MLP neurons of a small language model. Each row is named by its layer, matrix (up: input weights) and neuron, and shows model dimensions 0-191. Each number is 128 + 32 x the weight over its row's rms, rounded and kept within 0 to 255. Numbers have three digits each.
Before each neuron's rows, "fires on" lists the tokens most often at its 100 highest values on Wikipedia text that the model never trained on; "fires after" lists the tokens most often just before its 100 highest values on Wikipedia text that the model never trained on.

fires on: " "
fires after: " |", ";", "°N", "″N", " "
L3.up680:131129066137130122124155155172117215156157188091088180111156108149122135157099174107071142099093096105167123150149103089085135148133149116192124113135129131107157140101145138111147106143125115078135084156151133149143075168128071121151156071097145147097127085138062130163130115128122136176145134200092124194145150063096099197106105151105098155088106104124107162196134144116027111115148085164104094154156089123077197099149112180142159143134150130128119146090087116125082086143144099173101204135074102102137107146090167102105106165124123160096140102181073135123165168122102129160

fires on: " |", " B"
fires after: " ", ".", "|", ","
L5.up186:051102110088157116184146121081170109222152092152126176147134120143118133178118184085150142122187149199162129123152122162075102122101141167148086157172023147129143159113098145176162158127136166132122175109169103093060121118119139100053114139141129134075161132150094100180145122127106118128083097150139081161194122104131104102136139126141117168107133091139123082132115198116106162112136178099116152211108048126096095096062160124145144093136073175115116118086144078126138162128133096150141120152111103120102178114155122112153166152139120198121141156126126157105106127103135143145

fires on: " |", " •", "|", "al", "x"
fires after: "-", " s", " |\n", " Party", " o"
L9.up446:130123132152117175130183104105095126107102112112179177092119089125125156164150142150106094163150127125068109159159123138122136168131139116163159079054047103143160120135143080129068140089108119150134101180191158136133124064137101133216094152160147136144147103115103147156153073110131144119131159148176152135129189144093133152118140146193152114080126094120117132135079196123154075159125138165159163124136083104118121118073121146076123140135096103135127111097111048098094097108103130184118100156143130117103213115112103160089063157157060116097143131161088183135197105162181114191

fires on: ".", "on"
fires after: " B", " M", " A", " W", " S", " E"
L9.up437:170162113148145067159129137131117149144155163177182137066153103147129141129181090090040168158185073065100164102158121190139131091156102114110196112172128123063069155106137104126192079143135127111107133141175101120157093178126152095124114132118069121121081093138079138109125180176086080156111106127168092077150186191114066097141160138066121164122107114113146183132093130127109106086181150146125124141100093117123145113081148092121123109137174087131117121173149095131101121138171124087116128097159133111143092121138146201182093115090132132080144152124100154148144164115145177173

fires on: "-", " ", " •", "|", " Time"
fires after: "-", "\n", ")\n", " |\n", "|"
L3.up361:131163151099168171153139085056133164161157141146136139041151133155133181143135144151093164108115133184112065126126106120106119125068123171228077106127118091129094117172150145158121133134169120112149111120105146129123073099140136124136114136117118135087173064119126103126112180139167113109156118096218165119058143162124062205108098134140104138157113113169135120111145129077078129131113171101137137145181164135118143104114176113150158183141093146128176119112148059104073096155085104110132070107133201160103164097150118151066102123168107125120085110094138155122101099083202137161

fires on: " ", " of", "-", " |"
fires after: " |", "\n", "aged", " ft", " ("
L3.up129:142155075150105196135102114120162130156147112121166085171143084134165130139122116173118143123166124120115156087189141072178106111114143132133117122148132140145118102114075127174147183129107140136113107202146158108119150073148087111117198126193183071105140119172134095125137080152112138128153075115081141090150137112166106165143097097130064136076208102118156133109170150126128057106106131074100117088095147120061172197071110110148100152122126142123127189105089139102099082129145168081098111118152144165147122132181202106174126154124111136145161123129145104095092163023164150095

fires on: "===", "==", "l", ".\n\n", "==\n", "==\n\n"
fires after: ".\n\n", " |\n\n", "\n\n", "B", " career", ")\n\n"
L7.up534:122120114089107143181144176115121127164156130138118213188110092113115144155116096159101114109161186128103185147139126143168051135119167110155125104108105131101138174144184114079177075132161133105112119122117150088113121092116135124143127141075128098108144110145176103104112149172171156099074095123147098209121132091174161142148096164151133158180039132084167148119114185102153097142140099078127083169124095127137094117126091180127093126134041119176119177098152135118158069098085111158105157175135146174084208156121156101168098151152085145097126140150136106095158141125108049105

fires on: "-", " the", "S"
fires after: "\n", " won", "==\n", "===\n", ")\n", "==="
L5.up588:155130088136153054143115133118124132143166112146093141078115103098170117148138111196123124121164118133105167159098132050112155118130129133106087116184154180144167161128079104149130140107056145086166181154115097170125206117184174073116106150081082134112162056133172146150109131123111118172126125183110100120129073161107090130159099155137076121074176159122136088116138126094157096067172107123115144144062120124063130129087166140143094124164072099138116172129128068115082144133092112099111139205139155107097119162137130119159132116153104122133158137069090184191186167127072115148

fires on: "==", "pt", "cl"
fires after: ".\n\n", " o", ".\"\n\n"
L9.up267:155190097133097121052066114144107123111158151119123142156056125056167151144098127135148137121086104103123191118113104153145138146114136121149149132146099159166125085122214164169095113114097157087104149097143069108060136159136164129147097134103118131114144167098138100134115180170118022104108111145162118207114199158120144135144088095112114135147140165134148125127125118120131108114100111174132176130162143134122143129076143182141102096173191102141131103159173151112081146125143097150159132210168153108124135074119173194197070100122119117170115073100070116125118119053131138144

fires on: "202", "200", "ra", "192", "197"
fires after: " ", " ("
L9.up176:122136141103103097156182135149171133181147175136160107133192112124140109146132120126133171140118183096107144084129101129174116106122171153113184173154088093096087139162152132187118128119153137168121125131098078122118186123137096113168140135181161144128097098075104109139116115137203107156139179080118137125136115126121118145101021146175090133171101155113118175095144090150172090090088129138113121137120130203168181109136140081057122099148115126138073072125123144104094132127118107092184119135209116175106140084117119098126131209128076146174052079071131067144150124132130186128

fires on: " ", "os", " d", " g"
fires after: " on", " to", "On", " On", " exp"
L6.up159:140183108166176092084157123175119158137117141092159103077125130074112135087118168148116111097111165138129099146105160083129115121103121132171098136036107125106146054138140107132141181203127086158079133090111162101139144069131161140143142150117116157081150110179095123158139131084108140129181133105137162211088060128155170136156106076113113166094127163129118165121120160111167111129077136127082089100158121159105142152161099072070124175115082086065130111126119106097150094145099128066060145128112077206096136135162144140111112157165170171135133159165097148145151171174177114170

fires on: " a", " A", "amb", "ó", "un", "A"
fires after: ",", " C", ".", " G", " c", " and"
L9.up210:136087152096093096151161086103052128186128153140110125168126135180104114140113087102139056156124125115196121087133088149109120134152173159084110155105141155072131156115190120092114093135141114147166168164174141138111138152146129102132170159149079123112133161079089112160162132115146104145133141196111112110172205105125140148118122087125106114167117124170045091076163127110105090120157054230118093190102110117180185114176159144122090134138126129158079189145127168142150062147084104105130155103156123124140158145119173098144142127054129113110167098142104088066136133107128161099

fires on: "M", " V", "V", "L", "Pl", "ev"
fires after: " \"", "==", " (", "===", "\n\n"
L9.up432:179122118138084150117151125123143084097123090140140151172138120185124123136149093150103106133076117111125136100109092122103119163093164167143131105161097147180206106032143118109160164163100097193176118162120102140061153192159111100144163147228093110104086122083113112139122174152121110056107139152113130145084101121104090092119077089123187156120185108160118092106109176181157085120123103106089134138079207158111074121134141163168133155110164205090111124105123111135102149159096111161134140146123148096102157128097111130128110145098149196128158138097150136058167152103078093152

fires on: "born", "==", " is", " born", " Born"
fires after: " (", ".\n\n", " was", "-", "|"
L5.up281:117179081187128137127204215158075149167154105105087092108118118140117093107167207120143121080115128163127162120126162131150106176160114150143137148105097170125126172106121185113126078181053139123157129087166146191108195142114126122146148146097149141100179110124098083126099107119094122100128122136108120130171109126150116062120096112169148131038163113095174139093085183078152153126108139123084092126152090150094180138109157127176098125156169133097109141149106138109094126083091164100062119144141080134099179100143167143128161173142197124135068132094089112108106121122118092195

fires on: " and", ",", " ", " the"
fires after: ",", " at", "4", "6", "0"
L7.up333:140045088138104106133133115181088081138152158124157140112121123110104136167127141161134093085177136163155119084114083134096181104138190145138175106143146078118124120111126150151115110143162064149160108141186084092073147133145095129151140140133108099183097125075082141153134078094136153099139185138066156128150157109122164141144100095097062124131122125108110184068138084164087165100152103173115107139098093161137067154105088169184171130127143147131068128141069094130151158187156119203139213102150101117153093127140155157110129179106089138084146142117119121174202202141121136090

fires on: "–", " ", "1", "6", "0", "2"
fires after: "–", "1", "2", "3", ";"
L3.up143:155164092159159139143159089120125122144117124118079163096129118069140169213123141115102178054116196099112089096095111055103131136141143132161137103171137118138132174133097149175142124135091102104149138066104099145178145108171162154193140105153149162129124151179174116102126155144123198097125122134141161130179125108151154112145133170129122055119163125096099128105106163100091117150100082030133136127152058094102168122106115108064152092124084137101148101151170113143073117120126156066155100151170111175126134085166133081120144086100148105166129046146111156154136197078153110099

fires on: ",", " the", " B", " H", " A"
fires after: ",", ".", " that"
L7.up737:120118116110067113134210111116149133174157127130143181158103128142177102099140143059129087182155161146138111080100105127073103150100183158142072113144067182148161096108077143160118137124171122158177179078139119127124157106093102091150155101156096110162082146155097161107149149095110168122152076080161149078177138101085119109129161118160151114131159136087114127195093164065170075106150149184134127158102093129147131075170121166124095129108202129087176161082111065154166142117120099131123114130142118066153131119154174110098087066115104163112151179123152098092171134099075132129

fires on: " |", ",", " ", ";"
fires after: " ", " Candidate", " |"
L3.up447:146101110201124140147122141083104186187178075095183154151127120140130101122143125074125133083171168090093088149097107165108110076080162159126151125164139189103149083121123167180148154161183085133096129143155145134104061174173120103129148116107165090153154151092051138153094112132136127135167104133139139148118164131108184140124105142154139132174118169083166100119155172137096101118091091077124144113079152104115083155115155115087117159076172121048063105117162114128111110143134118114130133117055195111112099121203131163156090092141100127128176170162102078155158100066161160124

fires on: " ", "|", " |"
fires after: " the", " |", "\n", ":"
L3.up338:122158122192145127151135119116141162130112104136125059198127158070202116123176161113125118033102156148156065147108140132128130158072122158175112042101091158123113108107084132153141129163195134088112118180190077134083123060123055084157116231088103082134148163128145172176132087142144164095156117093103109132118131122140131170166091083130109110146154190094156165157110164128130097167117151066118174128119109107140128085112129135184163165104138099105073128126109089161127153181152109115153141089135131129099135127156113097106078164128126145154131145121159143102082112108143166135

fires on: "-", ",", ")\n", "\n"
fires after: ")\n", "\n", "0", " UTC", "2", "T"
L3.up591:091084152161105123138116080146141107155167176102157122135106101122130169132155104182141113092089100166053139116127092109159106127106184147106144169169139103238109192137103101100142107163157110117090154153149135200088100120113151168084190121124142126157079054138166133125179109113157131159149075080169104127111104142167125107126146108173119123145128216125136152095138109135149106145081169065078106099106161151117106127122138087121094130105118099169146190143145111095139131167154151139129094085161084066137142131121103162124073126100078159074160214137156140130105086080085091106

fires on: " ", " and", ",", " University", "ology", " world"
fires after: ",", " |", " the", " of", " York"
L7.up471:126121099185121161167124168109083128157168094149172168130045144114110130137108078144115085093126136117136113155133121142138209159100156158148133134161157156105152193132077170081118143097099176117146164143140120132072148113132089142076105150139123125104161155123130114183137100114168161161116105114105117146185141146179154106101150097131093152118107093076105132136116080100131137136102137097085126132168095088222101096116038182125215073161118149165147169101136137145118136082125115141098130098112088153201062135197173164199097189160151105080102120130129107128108095150132108135

fires on: " ", "-", " |"
fires after: "\n", ":\n", ")\n", ".", ")"
L5.up430:095155138133106128122124063129147082137136129151114161107108108114154151203156112083108122096099144096152193153139130121094108124123180122119085185110112139105072169192078143179119151147142162133146109171164139183135119144179098181166077148120128145103181139085094168144153113147082146188151189078116104059131131155124127140111121144168107115054172127153133061192120169134143064171125129089137124167130159160090099184159120099123089125125091059114171139095092129082107122109107112054186101145108115101051155110166134152126115179146099156110135166098091105117073135104169134134

fires on: " ", " |", "4"
fires after: " ", " |", " on", "On"
L5.up181:167139098130089069115134121152124108140165154150056168161079173157092131147138143132137148121140204148172148134139151104046103183102110103151077136114098146121140146093195199114166101156165044111150097114115104085095108051118139143133113163097126113132146094098152109094159147090074133156150170171090178117126121148159176093162133159132110119134146151130177072097116195127117151159111091094081145162153158182059173123095087155105106103104143091060145143128162070131168145157173125134043118139095129123099147120143076131108084153144162108148149131146161130163097122116174146113

fires on: "==", " his", " a", " \"", "ive"
fires after: ".\n\n", " made", " rece", ").", " received"
L5.up101:116085090146148119108094182118132115102155131153126106083130210118072143120115139119155110170131118144153116137148084223129076167134110094127083135115139178085192147131141123156087107105164163131102098155111169152162095169153142061180121108130069084154131087149110058141141115116086114144118099128128127105214132147113138046109131171119068149165123105132130164156127176088138124105110157110126145152129110173141204155134147126137072103102107177106104131127110151174109160121153136120045101103173170169163064172152130124126078120130073120104197121124132129087074130101174188139

fires on: " |", ":", "|"
fires after: "1", "0", "4", "6", "2", "201"
L9.up346:138133122160104095115078146128118167132180097119096157124161184164154103159155143071154150135153132123133190124093143112133103145130206127136102116129141103104185157075209111112162145152195093134137178216141081093135188162145101104092126079169108152097148046107111120105143086161120143101101198099123081113185115134143105138157104066129095119092084154143088159098143102114115163100077127118083194155063105092088126134119121182096088138062150161147101111124139100147162097153188123125150137130095107097098136146111124101139083140165122125178145148193186135111119130112087149166

fires on: "C", "F", "V", " F", "f", "c"
fires after: " (", " \"", "===", "-"
L10.up614:143160110141105142102144198131199203119193132092185124167114121131166136156152146159089123130137142174114099115146102086212134092068159112138074149142074128105153109111071089134171133124161147132136064085103164128109131165152067098185103078187128118119156108108167086111112120145105160125111121105113164143058144085122075134115083078061106106111171144118132127145112032124137164133097165081140179200167164134090164159133155141112155088134116083129082162087114117120094145207135166107123152175161118109139142132138114156136096152132127175136090137104140132122158147084151085135

fires on: " ", " the", " \"", "-", " his", "it"
fires after: " |", " under", ").", " received", "\n", " comm"
L9.up659:175104134141129051125199164145103058114140134093144116108052169060132114099126097141101140137145126141084094154124112097116159115119175077147138136175146124166153146168147059154107159161159156135172127130136172102081104089146064110113169168148118117163151093132145093135101181131089129104127131120127173093199185096184195154080079134128105092172114118082128172150125133144142134115130181109131126044074102107126185072143113190166118103118103149123084155108104060110094119077119176161120132153107146166163090158139106164149147147130131104169163141144136089070174152114140137153

fires on: ".", "ud", "g", "b", "and", "v"
fires after: " R", " E", " Gre", " I", "E", " B"
L7.up464:129189138135229139153131048107080168141161151193138179051082157068100138116114162122168153135121169162082138125136108186125114129156125078150077120042121162077116127097147155136110120168107157132130130087190141117171113128155132119098103189151117156108154107150087127162111154114112123119092084159100132110124188152125106139134085099073103170104105080118134113162167148128105138153087101169133141122142131089113073108115192137133096077183079162170140106165119074168161144119172097124052114091155113072117146148134153121142083118142108133148149186158109135110138151079098166139

fires on: " ", "born", "0", " –", "v"
fires after: " |", " ", " (", ";", "born"
L7.up249:167134129108160112105152121168151175155140101122041103142102157149120111117151154093113137103132220141126073112135123108142088122107113145160175125129129069024154122099173167139101054140134139083134126131182076169152129128111119106179167145185052108018180105145145122123128163159138118128155062099159129120114111139133145124134102197133062134088142183104116121172183150100113168096126088134100124117180125101097134070154145191086174083045125120102115131143071102166144136139104106106124116100107108135099168123107117135096135143138108110116131129139102159126144190092143092124

fires on: "-", "\"", ".", " •", " -", " "
fires after: "\n", ")\n", " ", "-"
L3.up52:126124161099144082138182116110132124150139201089072126118143128131139173108110096104160150111100177120111121139155113121072149111129177115166104177111147172140130120089167116130148136200146174113102129178124139168151083143126084155101133136150166099087104032211146113088142178082082089116152096177144079129092141107113094099123096099145055098118184157135109102151099183107119142145130173080087107171145109152083091100107113108112130149129111162195153065100151069130146154144166121097149131193147164129058094112150126155139154132182123078093133147162100174159065156114144164163

fires on: "197", "201", "200", "202", "199", " beg"
fires after: " (", "\n", "–", " ", "′"
L3.up654:134133182155136147117130078106177112100159156139121111157104147144160087145102211134116186151156136113107162137126130179092090070147117162120127142147109112103111117098138119090080067143084145135138089180089111125138128169110083123193091106122077191076154158116126068107130123174124129117147119132121153097119155125128132138194129144146161143138142153142114068125201185122210108097102114109123125071085138154120193131135137079113129160191093130110123138088155145154127190148103131101155041154181132094152113117099107074098072136198168178161122094115119120068053111077115121150

fires on: " R", " r", " d", " D"
fires after: " |", " the", " a", "-", ",", " cons"
L10.up159:171138128102193102078147176133167119113146112151139163200110192129110087163110115107114100061147102144103156133128094164086148084100126159138113174116156161179136127080107103150090192191144095091099119116178109109121186097088112133193137112140126195160115139102103092095142185105108077114152138117092122100101145116115148152136103165167118175166125114065120180076075098103166121122098101106066139132172123146113157168107091139099102143176130165092099105137083186116108142118153116076096139072129148149151177122155176125141160056130156136113169143205125152087112076116104171098

fires on: " ", " March", " February", " May", " |"
fires after: " on", "On", " On", "born", " |", ":"
L3.up328:115122114133092124092135138153095121161099126171085082109101160121184124169170129057152164163163096147099123112126121106121128090073130192087132106089099118106141203121154154159178133121165109104120145100148135102150199169119082103120159144107099137071143142139158160148079114087068114139204157132099161141129091134182066100176072180122183204157135095138174137192118159187079065124151163127144129127115061127144112102128095117098116095107157124098152173117101133104156087154151080136140133121090169133080094139158118150166145115114146159125073071091187117076107174153146130144

fires on: " |", "-"
fires after: "\n", ")\n", " %", ")", "F"
L5.up206:121139127174110144118103185122126140129142162179117104151136132123193162067072121071155146134128096118110102112112108124170133144174170160168164181166125147188155072167160135179151140097173099077170097095105137108082135045124095102085154153132120130128117168161141140136124055130135099155139137114163132119128114129121127153114085113107102128104116150083106137120085143047158140152059185087122136113112103116131107097082146114146119102170142161084177098133140100111155103156193172073197106126148150182137204076100081175107078117127110195126159199128138155118123146066146092157

fires on: "==", " pro", ".\n\n", "==\n", "|"
fires after: ".\n\n", "\n\n", " |\n\n", ")\n\n", " to"
L7.up628:103135155085159087144174143164186165172136156096136144101083150115146131143064135135149161139103124129180122077147088135115101119143148128158145124096085094162116204140138143125115147121147103146163119114133126175148180121106108091139093128102143180194131113089144052073097116186070099134079159069092142138179147128143128064092089077110167088095116135143118163169136190078120099093105085122129131121084117103081104100194171196113114102180111167132175186151088166164110126127112063078125138137103128169150186060118124148172141133135114115168119130143171155097160128115147119061

fires on: " ", " r"
fires after: " |", " the"
L3.up438:162176087144100075143086173109103139138114104121153113173067186100068109065131186117145160125066100163164129151153119144139090118051126157135137137134109127182134121109143149170091123179192148113099090146169093103134098052116055072121126112159119134103149142169075108042118176136110103106167138160083180104108118125143104070102119161169107136175169079098141100114125125130150113101143127109138115183159169184163114150173112161141141147190131152087103137143137099091085130160188078150079148106086125119152155110159183149118132167091189104088143130102130136090139123148140132162

fires on: " |\n", " cont", " |", " sc", " Cont"
fires after: " ", "\"", " |", "iew"
L10.up72:123136138110104091117124081138129147051114097192125152127109108174148143107108071088123111097120189152128155135177145157130107087161071117150140179093139139166104141143096085115163075160137069112099113099109087107126185086140124042104128139120150103178138108131130094105152085103118146171163123153176172119182137152088118133164081138076110146089175133098107144106084085120139124151103136123139080099186127139122087161130117150120148095144189165230133160094159116136123179119070141073093134131194136177088120132086102117099069182147126158140153135189121154113086190159179127161

fires on: "M", " V", "D", "L", "R", "N"
fires after: " \"", ".\n\n", " the"
L9.up700:162114145090108108107145177109133124122108043111151106121138137122143151181178120118129124106095102105084158102129062127102149136109179170167119152129070183174148140088118167170132164162117074139095145078180143113092168163156095123145113143143117095091165156170089107166152159160134096098027100083144083127101146125135137060151083107097171126142143107115111145079171174080111115155118139085108100145120117139112061135130106188120100145171123114091071150158091131123119192139145131172059137120065143164195129113153087142131136130196136153086156095100187153139145136086120068167

fires on: " |", ","
fires after: " ", " Title", " Score", "2", "1"
L3.up351:132176068163115109180137096162105146150121112173164130105079152196095069149156120091120143063132148102165054145089096089082151167158129121146133132153175153123184133041154153155167090167184102080142140106157136156121131164100105107128173165080167130129100104110128118114151112116136116185142100097121147157162157132127115107085068150158129127156128097109104139213063120115078091093149133148109096074188151105137114140102097102113068166112120106092103109097082105091112134141171067116128129142092114157110127143103128208147109161154108186153117179111128083093115204156154142133

fires on: " ", " The", "|---|---|---|---", "200", "\n"
fires after: "|", "\n", " ", " |\n", "|---|---|---|---", ")\n"
L3.up336:097162153146159064146160111130157067112137171093138129177119125186118125105164125143170115108143132112107116113061117130085106115162196157188051166084121121133121149111096157117111170091111145115102124125101072140128098134135107119124110123169141189154085098118135147133178143116114101129150153102115066087146186081117145123156103115186203176118080061148087138167107158174157155167127149086162075099188078158088141088147129115189141158177096166115135078152146101152107167114150097115103151105148145098115083102202094131111132143137134147136176085088122154049070119182133139146

fires on: "|", "-", "B", "==", "Acc", " ent"
fires after: "==", "\n", "\n\n", " |\n", ")\n", "===\n\n"
L5.up503:083162173130093111132115108141142084113151115136091082085097105162107151149123075077129105115176142141097126142137142158088059116131135126141074161160133172145123156115095099117152093118150194097092117122138144162175140091130108078125126130149119109200135142106211090169133134140172091123142125110134086120140134096105120162133138097137162136151079124140090126184164141124118116107112088100127112137154108188127179138157149143149163168194136213151119166116155043118115084117146079105136153082142192131130152157112033155110064063110151212113116143031125189128149123148114150133

fires on: ",", "mp"
fires after: "1", "2", "3", "4", " I", "6"
L9.up7:143123168133190101096118123108105139166085133110050157101108093061144141150173094140126107155123140140109161145064064171108096116130156094118157188149169137063142147104076135169094120113136122112148147122160121097097151140169117135125093116115138161159113134124169114132096151110140089129132142101124100148194070101149173106148093182128065101132170162109126126150119140071108138146093115100154131091113109114126080117122143125087148141188185117058162118195156082155108236183130148105119107188147121193093185123082125088214158129154158169118106117091148094157153100129097166115

fires on: " and", " \"", " as", " in", " that"
fires after: ",", " and", " but", " that", ".", ";"
L5.up187:136108170142132080111150139151193101125093161145128169124073120067056196175209160111128119127125135123169152101126133127112113134099164129118092138161143119157086166113058132057127154100178123210165178098158087084104143104150107085067145084113125115116170114099135132102112137122124095190110120175151097131122144134099137142115091153111119160097096148148112122094111168137117083144140148153141119189134120096135153131121144121164109125071122120103139132127096105192124120111076060225170106135112089122073130091125137231135127143175161107187190143139133053109156133145138123152

fires on: "==", " a", " was"
fires after: ".\n\n", " was", ",", " H", " He", " he"
L9.up467:084096073141162167171151113140123129108169197128103108170172132072118163144071070120134148184149055101145173128117086117120079168188145119119083128150097114091182110148146135135130123126078151079131102135118099154120131084072109098114103172151030164130185162127161103149150119160106113188119139115108099133114125156162131166140113167143108111111096143086135147110101179085145084108114115204131180100144108114194163163169085150147119113106068086166098068133132156108114113094094136141110116115186178152147173154101125196142083083131107084141129128099114129171188073125137136126

fires on: " the", " some", " any", " both", " other", " "
fires after: " on", " in", " to", " from", " of", " along"
L3.up456:143065163121169150133134091132138125103078134107119059140117151093138109146170172125139104070120120145051167156081146150150155126070211106194125117143120167125110186135106140119108171152164153099098104135157126119027107092142146109121105136113160159124126170133109111160107132093129121131135120092051106076119096116168178102096116087123122180130124194131156147103107097108126108170200126105103148186163128078122136184097182138076132147098124139085101143087123081149121082094134082110124185067093086163146165155116114163167085146154157202101128146161079122150128118124159176112

fires on: "==", "h"
fires after: ".\n\n", "\n\n", " |\n\n", ")\n\n"
L5.up717:085169178121217124125138141137116167143089174090063165178113095116105105102175102141151105109078117144179153159162124113152100090144095193150071175091121159231110218101131150146175117178131126107123137145081116096176129133160148140171122115127094113127062119145094108076179160091108138140067120120173124120133095142113124114120092115134112143158124096077156124161141143035130109173122124153167108088095068132146073163052190107112138125143121096098137128093133144130148128056094125133090123122131124137121130173143173162144114107119099130135175169149093154097153084115142167153

fires on: "===", " |", "3", "0", "2", "1"
fires after: ".\n\n", "200", "201", "1", "199"
L3.up675:127168075137113141132160137173171111123122116123139141188081156166137125139129151106099114116154142107113174112123098176120128150173110147105092143096134177133044127119143115086061105148127100094140228176056124161085086091141142109066174089208163115074154068091094117155144129114133127122168110100064123221134105105140152112132124136047097114112169144197156151099172160045138097101120102167135123124109115135065107134140092165145081144114117133121156153135130112095095180115119167111178113139145121097175141107133102122172095130176125137116145152104154152099169177101139178143

fires on: "201", "200", "199", "6", " "
fires after: " ", "15", "16"
L7.up444:096107130120116167134088152104159093119125089171119146174151144101178150127068158086135117136097072118112136126107100140159096106139088169126153139123177121118131178073116083118115066116105137126123142120098221089160147102106067146086150134146086178135126139060099115118088111141184088178115101092121160140122173117161090154108103152182161140145120096139189147184120142116099128103160138131113095132068078140100098116112127130138164121224074196149105115102120090079162186161138157089141076059128137106121184127143125167169136171144086190178116158140147193137168100105171123138

fires on: " |", "3", "4", "2", "\"", "-"
fires after: "201", "\n", "202", "8", "6", "4"
L3.up314:179085152184164120092148104169158128134158106160090139145106175112130065175096110143098097112133188137086175090090082124119115157107120120118098185122098178144092150097141139089159161148148115084159085185071144166087165156146178130141092148143165161147106065171091130136135179101088101114085168156114125160140110106124177080165150182109114138042127182142153050166146150119111085179142129126155120045142071120113134129091103130136178113092096130151149147131167141106100127068170136094141163127162135157096116090139152108151110175173107123127164149120085082091056128147151121147

fires on: " ", ".", "28"
fires after: " ", " on", " November", "°", "On", " May"
L3.up117:128140100109134125104197091171155161191128162118129126172122144118141175154076167160062151118098096140156140134047078146139165115127138135124088124109106128078173095097130134128172118143145102116087093148106105135107169110113114096073155166153079179148132086081179154159064082110133107077182173101129145109170068157172115174195099150138142187178118091121139089075130101110070130143155125130173088154136122138108149189095123133102120157162172107113095085064073054089154134119120145185092151138072114135097105118141081100125125108140091170160149100126162158120138119122119192152